Weights of a small transformer language model.
Size: MLP 2688 squared ReLU, 61.5M parameters.
Architecture: RMSNorm before each block, no biases in attention or MLP, untied embeddings, capped logits.
Training: a variant of Muon for these matrices, 374M tokens, 11423 steps.
MLP neurons of a small language model. Each row is named by its layer, matrix (up: input weights) and neuron, and shows model dimensions 165-292. Each number is 500 + 40 x the weight over its row's rms, rounded and kept within 0 to 999. Numbers have three digits each.
A block is one neuron, or neurons of one layer that tend to fire together. After each block is what it responds to, as a language model described it from the Wikipedia text at the highest values.

L4.up286:407469529470534467532445470512501474493495439507515520518483479474475415560499464554489469574548444484552469511533466502418497506477432523508418490490509484465450494506489540464455453544537543486549519470536503542437502489535495492538539531517525548476452473545486543518531508524551487489536486529493500520563503450482568470564447522483586477508531483522445486478429438518531484467431
L4.up472:479553532439496426513490494489499505544595494391517511530508488436491485513573473493517521502465432515529499550497516508549501541523441497475548545489488478458424427486466579407559432483440473497486452498451562488445438516431559466501467493489468498457496462463444551514469514534529569425451407556505427536502473537520491520532534514484565451485408536581447483472483592561505468511566
L4.up819:431503518526485505467508464548511541510475467483527498532451497514434469519528520431491472537525563517524466481460481488534490546519487490533475500521454437449470538468526452521483488504535474573566505484498509492437498472420504481491473536457598491475496517513435476493542426450509578495562525519486502516518470491562514588496503510459571465469478476480543492500478453515515579503452
L4.up2025:434524491528496455570524532511540555519542492451484441555471499479421450535460427455470522513523445513514529503581530434536427516543505543364544495477533442529409518451456530453535490514538528483569472545518524498458485537449547480468506512461504454483493484532466469456497527512501532486458460495447463523456484600496431542480487504507588515430543500539531485480537527514549447561486
Description: First header cell of Wikipedia tables right before the next pipe, like No. in squad or episode lists, Party, Rk; also verbs like signed, led.

L2.up2670:499474561416487463481487462473460477495465533519533471519547452452523489439464493391490509511525572492495543490428479478510556490520509395557544523491478503463475516493544501493473457467502530441485512544504500503561521590482473486491548503509501464428533531444450474472499570505521498574523457544479507515558502529484489386470523507486547450474501479453498503476538435455500524454565
Description: Category nouns right before a named work or entity, mostly in music, film and sports text, e.g. the song "Reġina", side Minnesota United, genus Plesiops.

L6.up1112:462464507418407484469490503554502507486511521482569469515490446439471533541472541458428478489460462469489506481489481382548494477482530459515461427455530464528463536519451453529515483522511500500570499535470524459583454498468551520457438594548557443458476515477551512462480508517469505460500480553455434462515474482532489542534497568472453487467529470479490550562499524519564518536532
L6.up1228:511458439512449415551539530516473503534511512521573523447507467503541546509443567575515538457476531478490468463493581560526554485507442532526482451503509477453495476533587475479502537485498544553522545491491504469470469538500479484523564534438578522483462497439473459437500574561526491543510439506502469462533555538514466490483435530409498522558506511418517462481528456546530555486497
L6.up1240:468462517486413445520505516523569589524506461529505448528476488559448490462451510548472461483479505478545454439485616579504518509503539534495420485518589459467483515478464475435558491482502500493526545435533519524488439482505498559491484610423475519489452489494500487482489486544549476547500513580412522435546532516484423563463441502471439441521566477487464492550473496427450514516558
L6.up2075:479516519422457509494561498515535457506475522524550541531521434518561439536532511483493472508550540472456528481520478552467540481498517587521515476456599499495543538500512409511500516528538545517506517470505428508527451623530485480530479576470541454466487526497491505540552465497483600585474471471539547513542502471494487538478454457467530518469494549459511533494564507518539521493545
Description: Day-of-month numbers right after a month name in US-style dates (January 18, May 7, October 26), mostly in biographies and release tables; weaker on the closing = of article titles and on table pipes.

L4.up471:555519498559541532520472528534447511521477496569477485519428454441470414448532446499545460465495417478498487488565529445586502534486492510452440535480524465498504522418531504580520480587527521479487484498478523535439532477464507445514541443472508500550459520501576523428468497473480577513518532483560500521548504519485514460526481541568541495483486504487500465539552459521529511457556
L4.up516:564479508527474507541492444501499483511481492506491456470515502466479573489468468494560397609491443485535580438511489525457494501534570540476563497464432510575500519407495531498513470476565521532523489494478495444442509586484516484523455529557518543465508433499462526513522482473556517486492552540470455498498507487497479442482515543418496463467522463536579518524504420491511521431521
L4.up1385:452521494550496496568504527523430494519539529529486564413430463460491458463540416525462510428477484488500583547551516569537471574486520515504485493475505415444560517535501467541525530506566479540485532513375390454545573527478493431501493471562520479466474511522573527509453559525552472520508530500517615476483516504579512505569470525482633457538502436465545500522537555507503498434499
L4.up2202:539505542565460500572467543556506509477507526449444463464474453381526453521488453464467459461512434431413506453507528496516493493352527438474539463471484428484502498458506518447544484548550552477482512551445525522534574444503493549459509501549478548536516516570494592500559508524461494522470505472560445561456510447552447538475497548559490541499517414479518426554485505471474513482514
Description: Words introducing a sports achievement, mostly "won", "winning", and "to" after "led", as in "won the final" or "led the Predators to", plus scattered match scores, goal minutes and election vote tables.

L4.up328:549465563471462470536470486526502594582490469548421493551459499460410490519480514490540476500543457469512471421523470487508534497503533509543567500578466493562534508424464475497539530517447543517482518570533420540486410431506482471491530514462519517461546460553441500501473460471490431500551532435440494464508480567506453532455499441482445476462552490472555484498522482445550470454576
L4.up1252:539537479577507460499533457511495504465528511507501495452511481494512522591437463553443388492496460467481492509486486509557521476500505503462537507449515461435439526450478564495541506503450508486512574501516480463549439451526548498532486578399499473440477517556481504417434540526510490590522487534510486458547561469488569531515505482425449527452532439515521528523510536519542505442578
L4.up1558:515423492529489420548565484566478529494485441476471504458498458526513483485517539506508544514530556489501464507520540514517434470637526521526505463501444470436464468509440514481499501493620544473468571531512469556509422439500508465519486504462479498500499499464435486492442528516509502476487450505618526513531529428483429554587497530440502516567509439523530559562486466571499434502610
L4.up2300:520508503529520468494540465531410552545505391428485478547459537549506514526518496568519538533490536547446594467537587492521524498561487557498486447535524462528498526546524466477485514486500501501575524454468546481545477545480456417402465514506516440515435534479475554454450483568481530532502459467448482532480541460464462483478465450417503602517461498508558523520460460541559475501561
Description: Day-of-month numbers right after a month name in dates, such as June 2, October 1, March 11, often before a comma and year.

L6.up69:536515476500568490514504605538514491526539586383489551477504478486524435529497533552440473472477468445481567509562473509533437517469476526521522481461458465515411481560423505550453567520477527494522514484588510509526465477498564477450496469477482520542584511428480492461488497472538562468550542524451522416561558527571513514429477499495559491564463499556536540487553506457526500478549
L6.up617:471514446483479485525515526584489495532446479463453472527430506551523590468513526507423522513436468480522598515520439473435495464457478465420441466549476449528505506494444484524510409554513542407513533536515470557547519521537517457535526503494488486501513481549535503559478478496452549476447466553485527455454472572525550547477523553531461504575480500475453529547509497501483545462533
L6.up1813:540506540582510449469549572490546524529492504431448524554533464471538506516521566524417432492531514534507488476588482467512531472458533489432482506597474460569515531451506508518490476465468548457484520535538442544564474567475537473510472549519452420517492508491490462466530514517495552493523510580466492499582491510488520512482457475439541552569509519452501531523441530488474498532493
L6.up2378:573471531543467482479519447500479546538503449384476529518486466564604482447505524515517536512547561449552555534501487467479508483514522491455443448545490477525520486432502472535425410452499569504441434439564443488529560518493483474492534497520522484496510489468461484503457531499479506464449542530475512466491514512422490561514502414504521458494500519515514560527440492489538538495575
Description: Decimal points and time colons inside numbers in Wikipedia tables (100.00, 20:30, 3:30), plus adverbs and word-starting fragments in prose (increasingly, in-, pun-).

L4.up223:492555505526537468460454473526494533526498545449472479476457511499521568571545515594560523507454520557499554495537505524567575543521489432551510517443444480607509547495542544516451485488488571522516529491517558452518471473528544403536413529442515495500461540557503496542503477549460452515515504437502524522530570528439454459533533513529494478562500539437482477561519469488497485432486
L4.up1236:505473435469412390452467513517492558522451522510535560619475438555451464568520491523495508498515541503493539518469463430440533499483517482547537490513461436508498437518465510530467517470509496529477512548469497530571447484505496506459460486431505560532486541497498485514539440518573523502568503502511441515445503458411467455466449524535495494539536559537447486536478449462466447460482
L4.up1774:501546473508488450467492499480489493591462492526532486519541430494528474535441518565474519507507443517585448497496474509470501562517484496555477465497452453556483537535446538482514496502495444539511454505459468510542527495493502510546486530474465536496493457464450520455574540522514507530485463537584562512514477575517439522437515508481469458470421464517521486508536504475529444536441
L4.up1884:435565528462481428481504594491542489498512535502531490456487463455512522560489467537499506493504477448493512520538485455496516535495528445495528466481529442566543557560538570465472457467523489464534463463481513488588462372508451492473534557494468531421500426537467476501504482453545572538530485431479565503490498552439465577533516510457539511568456527546539480505508426437542458487480
Description: Fires on words or punctuation that begin a new clause, e.g. which, where, how, until, as, There, and sentence-ending periods or colons.

L4.up390:520579476458563433504524531495482464515560500471522501520449415452442540431482497537535481451509461502487462502498527465408539514470474520521522524573454485479548491478501498535420474446458528491559488492480477495542548544512497527477553444499496497486507472533494524504407476558533529539508505532536480510619448551557545537547481539492491476465531551527510512546533486475499455467496
L4.up642:500514487457517512565488543541438483481509550540460450508476488526561510476520536531516507450556510507456545481447498525450481442508568512495475497558454447477433518492399567408547517464464553478458464512463442521470484451597463424496493487473484533557528545532479485467446522484474543493543466461449496500516525470515526586389436501449510487414521515448551549580522549469513399500456
L4.up716:474472454466507495540542485490441507519486548467508462561486449544445497523446466423503504473556606477519473473495428406519488534463566467447478525525517520462455443488494498449545494462535490489518461425582487553531512515546425431451499512510546472453445462461500505506515503520483500447495468569507510517490473480579479528529421486489479478450492466601482437458532511468631496476514
L4.up2121:496554474516582529566412562480475445419468508474462493497453446444475471539571472538528489512507502496504433442450481512445584502500507492435569478514455455526510480538432500413524471500489562466454580517395490499485482526518503535519476520512404431492466492458552514437478473487500553481482532492438534462476469473494492497499499515488525454480504429502477523521493512440530482494490
Description: Conjunctions and commas joining a second item to the one before it, firing on "and", ",", "or", "as", "rather" in lists and pairs such as "US and Canada", "China, Kyrgyzstan".

L4.up448:497471470480544522434506488524495543474532471476567489495424482511386512492510463534510405559488523495475490510500528478457544502481556469600479508436437484508488501576468580500484452522477485432568542508485491519494499476521525504504504516512526486530507488554515533512573497430492509562506604499474531508529494518550536513576518509402429494526527494503486538489489548506456477464509
L4.up808:498482454437470482522549510514539527493505523485472478523491474545471482501540463504462485516506468514490508484489492543616559526466561400550501530502442509468538512516517539528499516506520439466449508532521547551502478479469469522447430501508465462513536532506579475483449509475435506509533471492560494552503479455446529496555487566418566509456489515446471536585520495525464526445509
L4.up1537:401461488438487442491548525486471500509516495505491500528556460543498536443408500471500475530594561446551469497440512482529531543542519432525572509500503457456442524432429478517530510510479529427493463490520554529468515505424526480515515499495506507472543483500540425575521536487477503531453550490537532451534502487465458420524504553532492557495492494480509498533527448596449506405517
L4.up2161:492448510463487461473481554475429522499619544477540518510446487550593435517482487509459521414516527492547506445484485506515561458441508384559446555534488532483429457508453475485428521533480484533495524573441497514457473506543485500530536471520492528475534554438529475518547598511476513436531460509543525545539537525482483421531551536457498481490469489488556506522536425503531474465483
Description: Tokens immediately before a creative work's title: opening quotes, table pipes, commas or "titled"/"novel" after book, song, album, e.g. track "Golden, book titled.

L2.up1282:484534502515445445462451503467495579516522457474437457527509491438472532549490479519502506526515530494493511508458489543501564454438448512492549511504536540481459525490479508454492531479452486426536457433470463553498519578548549451470534488458458571568539448449463484505501430537544555514505536474424461470512463455456486509484528505533531491455431540551553554532497482497490453504454
Description: The slash between degree-minute-second and decimal coordinates (…W / 46.60…); weaker on "National" in organization names and scattered mid-word pieces.

L6.up1431:524509489479526543537500403536490488459474487525423470520513559582512492454570498519583556498480521560447451508523486526479509509479443480485406478498573522481514500484557518571528455511550507460503530475521461476530474479576481481579502502535544500426485462473518482462475469455474535523487503488493513484526486516531470547445569515522482486506504437454537554435557461500508424513490
L6.up1460:502550458550466458464501406460493478490448493520478532417497492478533503446505468563518530562415513493476504572517569565469509509482478542502546465497439554521419551564525448442437511482471494472491543572487598524491447499565444550513505527512408529533456462428426544468442457548511552455534437506441518503517465518423505497485451510496521489498438508500502496594529506549402488425542
L6.up2036:485535471468433441490449520511518421512457556417478505487455467480470540523507533471490468436435495526548472464503437497513487470513436455478492456532549425547513519476505442421460444445439408413509449456572479422458478474445570480515497522550552550500492569457459520544486437502442541524528526499495466498430410472510541519455500548537469554473478515480511505502569461485482600478409
L6.up2622:573571474489489436462522506467546556459465483543539493396546475481479435495613478523576489502488457530538429520482481464472470543592534499556477456450447557489548548496475550420473464480515433514515500475494449601498468512469443502572463453546500485559547514513538504487461479559493557497531549517438511477500469397527473496392518595565528497515585421512562414532467570512499470462511
Description: Mostly the slash between degree-minute-second coordinates and their decimal form (…″W / 30.97°); weaker on passive participles like ordered, assisted, frozen.

L2.up451:484540489518477505528484540511511521471478491484543456467473462481466525463499473506474501467539488503518464493453551538504493459498468538453489444501577456451476565475492461505539506452516472537555471495475552541529481565548517493472484570448454484444426530480557518453513554540522442481502449547467516472462474451529513465525504520491493447465556510534446504579518506532547434464531
Description: Day-of-month numbers and month names in full dates like birth dates, release dates and events, such as "born October 26," or "7 January 1854".

L2.up1499:550465546478464547540446439532511478527560529447424426521441512463471517458427487520491444508440536576479495497428470549483482495419549483534464560483511490489544538453532550487640502583542469531561471566483475464438517455462531481515524415430512437534499494562497471512441506526518446522521536497450487534485416476516525537438551464471472456502501426479471481544478416496487451507423
Description: Colons inside track lengths and clock times in track listings and tables, such as 3:48, 18:00 and 15:00; weaker on month names in dates, thousands commas and chart-table headers like Peak.

L2.up2002:502493502449426486435514576570550521471548479534448524407524563526477498529513483500474534508501481566535520443543478498504507510455532492513494561561447458439565439529465430487510468419524405512515543488469508543449518565561557540581498539537529473506452480515497544475573601509492508488524492538498580509526503525559540510525519457500484489520515437546523555451480532523510456545472
Description: Mostly existential "there" and pronoun "it" as clause subjects right before is/was/are, as in "there were", "It is"; weaker hits on other pre-verb tokens and table dates.

L6.up475:491481480477552476515462476495563509431542493550527491444503513490521547502442513450499521497443483543516526468526518442496478497544498513461464564493464474553540524552490433483417452468483512536481491514379493480447449473507501521515508454492463515518581537504542519512470505600500548519534479543418517479489546480478431543469506512520537460528463494479479523492492460482495432509586
L6.up758:480504452576546536520461553526500456486507460528470464445486478488488550530503484501483526474490464557475453496581471574478486461481401476451515524479461480570520501579513466524481500526503468479478488510486542572544497554422467479480481464493466559469432576472520558504464483489448483515515434506497521511458541542458496534564466550472533489475490512409526513451498568443481479504500
L6.up1007:519584501517531502500479522517520544546485442495535476498465493500457546511477464451493533517492527471472437508501563457547505538481481524514462532524507500606500459575454470437478484504514447438453407494396569487535472474466497497493534479503450426526523516448415548460430484480441531451515458559526484497505502456456457586468474483564528488513492503524586518512463514450477523504486
L6.up1476:550488532508507497512527473488495419474511554407518495554499486469513525501469504499492552498517450556486471541538480513470597484489501498514504515457489511562508469505500502503448464527539459508510493502487540523507437462523510510533492497473443533487547461497501538530469511448510521446516525482507500521483572546490467423504508498516442521467470469439462530573526571495457561518429
Description: Connecting tokens right before a proper noun starts, mostly place names but also surnames: prepositions (Battle of, near, at, in), separators (|, /, hyphen), and the final piece of a first name.

L2.up746:547567526513465536503543571499447517501559478476484520501502453502511478494447407456568480521505496524510498463571424477494467524484424485521565548507556418452433585457472520485425511523478489487500375561451512579468460501442473541473416496548451426491480534499518497407434477431488509459529505440541484485487522571435545456477446430499491491502475492482533572486464494433420486486525
Description: Prepositions and first names right before a coming proper noun, mostly places: "located in" Hooghly, "city of" Breaux Bridge, "along" U.S. Hwy, first names like Andy, Matt.

L2.up1211:522499452538508486566487495556542525466535486546467517456508432416486422496510462504484564458439564607473469564511415387467526504526484476503506460525493478498449465470517577552535384515439486504500571555522455524503451530506485552543516425463481503472476536463532489514476516507546515454493502447514495446491526431530441464525437486547461466518496549533451556464472497523491597435475
Description: Mostly "the" or "of" inside prepositional phrases, predicting a part or position noun next: the end, the bottom of, the center of.

L2.up606:421486505446459567523538465517428496421443492474461466537477524554461462478456531524509554531503526540505514471523466490543470512465488531427514520475484529574422498508520443537531488553582485460553522436478437497469522491499493481488503493489469489515544553550465517516549538455510439549530404502470495508392518496574545531471504529459522462443494562557513512514501464443486548523484
Description: Verbs and prepositions that introduce a person's feats or statistics in sports biographies, like posted, compiled, with (six touchdowns), career; also occupation words in lists.

L6.up1989:493460514499496514482486464515502531465469513489439455560470489542519494480529453526472486517465444497490494514522497547520517515501474492473446528514481488491464482559513490435495471484537520542482487537491479530488535453476571481497629485469413486478548485477400528512564564580515503552414498497476451499504542539524484506527446472549533528500457469630492567530464533531515586533503
L6.up2166:529483540518487518412436496485500505493494556551468487553487493460619426438530507505465498525465528543474500496530478433485550469558520518535504529466475449439473529514490506466523449434484540574464510461474534504474545466469515517544544493519496500589518527506515466511519520562474484493498531506456463535526513532512469410480447526508492495554466490522522413488487476525483491448462
L6.up2475:450482416520516542455504486514522499476517500461491484523445432535518500568506455557479547527508478473463511489589535481536479535536509533512516521500468418416488403471518533487498509535494530538467547499506505504495493526517511396516555577473454540565483464534476506512457488511504505492469501523480475433529559486553401447530562528440534527473446514501488482572478484532403562452512
L6.up2536:441503487513532529531471432554505521487482524547546494554473479522469373518522522449471493500492476523529454460514506500598478514466472543548513500546470519533542579488558520556510481476551544473525496487450462486525534449441524506506540494426486462510498453564499486509468488458563492538423507468515444546570479509547498501537462468545545445488511468544560479503536477479513509512470
Description: Final pieces of numbers, or the a, hyphen or comma just before them, in sports and demographic statistics, such as 296 at bats, 10,000 career points, population 8,951.

L6.up272:475510469510532547553493527491550534507460484499507474551494456537485493439542453548490522414462467605508393508525480530493499451404438564536520455448531574526577501501465541575549466500479513552430566505446445455412542438420512479527503455560553586478542523485491509541485585440464519507443571491499506486476475565513491484491465482515489479515567502456537464472517565474514568451546
L6.up968:481475503479567487556446449502550532491513534554426449526415451460546494522501490521523470496599492569564523465441434527589481508495478505513437475504495550531583549461540544517475539556559438536532466481551412513490578521512445482489443537508474533523551538512477462460537521431508532491449498435505498557545474554498572551545451474444459475498515453483534492475495509500534533498420
L6.up1657:392439467529497452502521538556544521457436512540477482489445480459431506552489498501465427466490488603540438503515478508487482447535441450524533435510489488522501473455517515522490483454530498494509481448476479458496543503518537496596528516498520508510517587532436445499566434489450550464483536470507444537519462508505542427527474475530456459504619521460520392454416522502455527441508
L6.up2679:508500531542531505504444534544476510509479452465485481552513559555493467530483457594486511422527438539507453443520432471541434505501505538455562534473396537544543515563526562545506475481574434523409531474495472525478549488444553449483527456550491433476485480547540558530448487528491553414477492463443513526504480481587504482423456528522512501462499482557493498499549549454464587519489
Description: Articles like a and the in sports and event narratives, before the described event or result: a quick kick, a 4–2 series win, the 11th inning.

L2.up1152:499498487501478504549490472476447503432537479451551512550567388478497513421476498443499450494537469543555458413475490475550547411487443525508571454587501470447436506467534526452500479593514461467412495538504431556535569493543514539438399510497463512478541556513459497452534509451546477468459494528538508463467462475555526506453473451505484515496512558503492491487523454442543526483506
Description: Final head word of proper names for institutions and places, such as University, College, County, Stadium, St., or an inner "of", e.g. Brown University, Hyde Park, Institute of.

L4.up846:504527432503555502423509486521535511520449447459528586464496345499485439531535478507498498449551530534481448474448487494522489444545478547520423486512480512509454538443427516568510508537500472480477511436510520486515463516470431504589523519513477530499461499428512531476480483469475525502486531425513462504502446490488497494510430535542498475585470534543512516490494562541483471523517
L4.up1332:461543475455517477466489492558481513553549532485508513475490530497565524461462474499508446477595415511550556507518476511510453556417482507555428500521470549485504500478520545482528477518455501473491520507530458524439422475522462487531515534532479509522465554443490470467492467513430509541547559453494543460461530516430501545541469489491509540503475523495477493490475532471475476545539
L4.up1593:494513519515464438473546569499517591486471491452495440459417456411436481545552472581465529521521535505506542459525542456497481527489525488487472535471506494546492555537461481477509502487513547391538491461485547516435489397482483494457523470477477469511492481461527501450592493484561534488460519502505515518432477509514457494499436465488514440458488500518454504543462486512471399482480
L4.up1871:518596529475493479523500470544487466523499523459516553467498469409579482518522494544554539452583522506507503522522534490518513453591444534397518477528554493553458494520444450517436479501532466494475507462484495487460519463466457486477507487501500506421522540464441490471432527450518471519485509515475567464417499493434546535542425554483531484528414528574572526532497490500535490479477
Description: The slash between degree-minute-second coordinates and decimal coordinates in Wikipedia location data, as in 88°20′28″E / 22.667°; weaker on table pipes and scattered function words.

L2.up1442:453567506487522568523485455500538433469503479539533536459488530392461482492536496408441441467524519468532439481429527539509500508543531476485537524492488441516542489452447410475443466497499541486505519527440491495532508460498504513526478495577508492455496559499474540481512527518472479567452515427492503606464435423483534582512506476535432522526492491528419517482508407445559449541489
Description: Commas and "and" right after a proper noun or noun phrase ends, continuing lists or clauses, e.g. "Red Sox and", "Barcelona, Spain".

L4.up254:529570494469531560539535569488456461535554470507497569557527570533514467445450518442561505501466555507564444432518477522502504524553495490430533459505530436502532531468507574553499509480513495518482510536410516510508504454562493540466489581549473475545479516513533465540522444509567502535445475498425526512459522453477473468500546499554550461541506465553552492530574493424564495471557
L4.up1134:595477550479536530471450524539562485486541447479490407523567460484488564506454518606461487505482535469538523456496524546530510439509486478572517486424512508478501528456506470453506549457465451468583437524488523597540461436438516483471490490491458486509505487511566551494493574470486518458510452524528511483505575492490496486496489512483466442506441533536513515570484516459398498493416
L4.up1283:481546537551426519517502466540526449520523527435512514470493473514478495473404505467537521589523559584469491491554479433529457479452471488476484541458516562545490515455517521521497473531497523523518535496430532550457392437454600491448465541541439482419479522488485498520512508485539569471506452495538589491520435463527497494515497537436498563443500514479424581452531541509493514501490
L4.up2578:510494450508460495572527496532516462495521444502474501490526530553479418484461494486484521499512553530514504460456465493519533486479496466429515486453504546558511540431463503484481532539480470460549497550438488466546539538480495564483374489534515483504546526527527508406533489536571496550443500468507564522473513410455451475520571504507507469555542561490478457554439497473498521503495
Description: Prepositions like in, of, at, near just before a place name, after an institution or event noun: "School in Inglewood", "city of Shusha", "near Łódź".

L6.up562:539494516509435493511540506510474454445547562560507468504355503531489551563459580503478516505520469510521487551474480478526437430523493460475476478499526531534559460566502511535509529492504510474508495478509494567443448556517487513433554503502512485552444482485519477536458505423411552526565468445563510459495518589485532447415512525451530487501515506585397460489540556512572553474506
L6.up977:561516409524496485535532489551529535478473524397573483487468483407490471578427516586523514553495504511458559570557457510532470469533531486489444452502503482496513474551517532476468494513422471448505475574503530538539502572457553589524426456474464496559509511472544485424579532514460462530523450500468561511461561507551501518513446541529499441538524442503509445491490573554522491424463
L6.up1469:565527442474465524476542459498462548459539493479471538473530454477546485515544490508485585573558503503492524589479408490513542453487538505523527536467509555430499521484422496467434465473435474508451415510558441488490458472486511494557473523513484514547535508507487530476486544418511504478462492344513517406446553521490491502464515515396462495493442391450507476466486520618521562435563
L6.up2101:507472426454556552496567449449505496538548539491551536493533511481541497509498510500502540475421493464509553565461530506530478464497445452426539511566447532500539492503459502497548520499482512491531514491446531459468496551487510471500523500485473440502496508492508488565518487515556520502544483480419546512442501489500504497571567543452506497536477489508469497538458523532482500502581
Description: Mainly existential "there"/"There" right before is/are/was/were, as in "there were 77.6 males"; weaker on modals (may, would, could) and subject words (that, it, they) just before a verb.

L4.up1397:464475461531513487549519519566463530529548460485465544564477538457546572545564452504471484485506437471529456486472580494465504469495509477433500500442494530451544505532543475431498493510481437538489511485462452441480529465455578572491576462513448525483503511462554513552469541569500534581483417454530496546567481505421480474456550443514441524419540451520500504473442529423499541492521
L4.up1995:455526521541540530495455525505442500423516514552402474568457462591453516467509438492455525476494472557440565536463478470555534474556484487511514546510442509577452539564453518526506543463518531497588453534510491506463502471543505500520442440461521553470474517423397452563449555477482499525485488485538492509405444519520455527531469392579444520522415550387519509516495504507532516460535
L4.up2118:492525508487449461497481489521515546537555525513505472557434466525478530484470500553493506528479534471443491540477459492534564508484555538527463497537611497445503491481547451504470523586439442529464541583521473512474453463541462521531500457454391516494455499461515460530448572502481505511425567499485527441435503457481484556512522440480463447489492490443525416528529565530451530530543
L4.up2135:526520496459503497493495545475463532472545438435489529518457471452549513443507485520513501541551552482476508544461545537396577475483507525457462441524523421537484432456527489410528562513502556510483493472526494507443489497478483515550536484463462456544487500530503491508528536558464521456485526484477498449492532532516492443495496503564516524527519558437576512466545509469496517476511
Description: Inner or later words of multi-word proper names of organizations, parties, leagues and newspapers, e.g. Nationalist Party, Public Radio, Toronto Star.

L6.up429:447453458488509482535493496448471547534526497451480529453516450475538476528447473510463425504485449462459442354556485419539542543485548494538516475564506528469434464507505513541460544498422478529521534473528519486427472519487447514508496548557495516414567462505547531508533519495507407511448516493540506454487478429515492480544515476506541433513559531450503478466545545530495577476410
L6.up1035:438482545456493509503466479498499520459559518505461520470442542498513520506490452472492535484512522492567430487463557510520612556535545492526528470599495504542519511531484472527509512576534467494464419453518497547459475464479495515478493497515482495500531539457464526503423566486477518500511436579480483527563491477477459458523424408485512573459479492449494517496627538454446547471552
L6.up1407:542513489539461503492538523465505560468489502530443516545484511514509510471578515464471497502495469521481436492518509412523545551508561492501461507516542472502437518411489480502486493534432486539514581435488492527541467520506496505516525545515513460508449537505546555503513507519473478564498470506505508570451540537486464464488511494435453498485500466498544441435521518437550550495460
L6.up1634:450429482442447512530528479491483539514482514443509495522535500430524541444531513465565502543439462473487436466426459448541569485486531464489493479527513476544472494458495539478506510505569549475489474559531443475520425493467486547544479492473451489456483537547534472487499495477445521455512558461520515449450508502478481510610431467520534515493523414450508460542503495468513456487484
Description: Second or later words of multiword proper names after a specific modifier, e.g. Volga River, Fenchurch Street, Geneva Summit, Bloch equations.

L6.up1180:560521467459439487490443467577537523496557439447480474545496498582472545530559460511503515514509529453448493515459531468549604495487565465507512457516450544546453490477477520438464465463595528520541504426474520487491474530485551520404448487488544445541522471437532447485568512556570484474495521492444500536562425424501426469520533499599454497466489580546534518490532426515517454545494
L6.up1516:522554455504506484518505414530504600550563536480531522519501457532480519478555420477453536507522513519422508513481486517479497463452534493493498556485515548595452458514473524511519509450541455533491397560529499541520471459516462529450552591526486435462498499434533474586524523470545499526544511539523506476525536449459536498461517598482482504610457498567484520589511495490458525527449
L6.up1639:528542495541498526542467430491489514461560518467466539399544495517532534475483509492467519499496520532448561484474448531455603506509471471520567517523502539505495403429506534497492529484554439544430557498464480519498507542507482556462496522508513494472541538507508534554480482560601489425535497533554556470450489440553516478495482450562510435559466545529557421443498476481437463525463
L6.up2591:569537517526574486489459494483550542541560607492447490469452526582542497518550540440494492512546517489471508509505447524532530430486484539459591488499493502503507480548469520466450442491510495470537520458452430486469431539493599490521539531498509440510487483424552480537454483520546462488534470451484540535538475516484496454507533498506519479529552518490522538459517438507476500461491
Description: Final token of a subject noun phrase, often a publication or document, just before its verb or an appositive: article, book, website.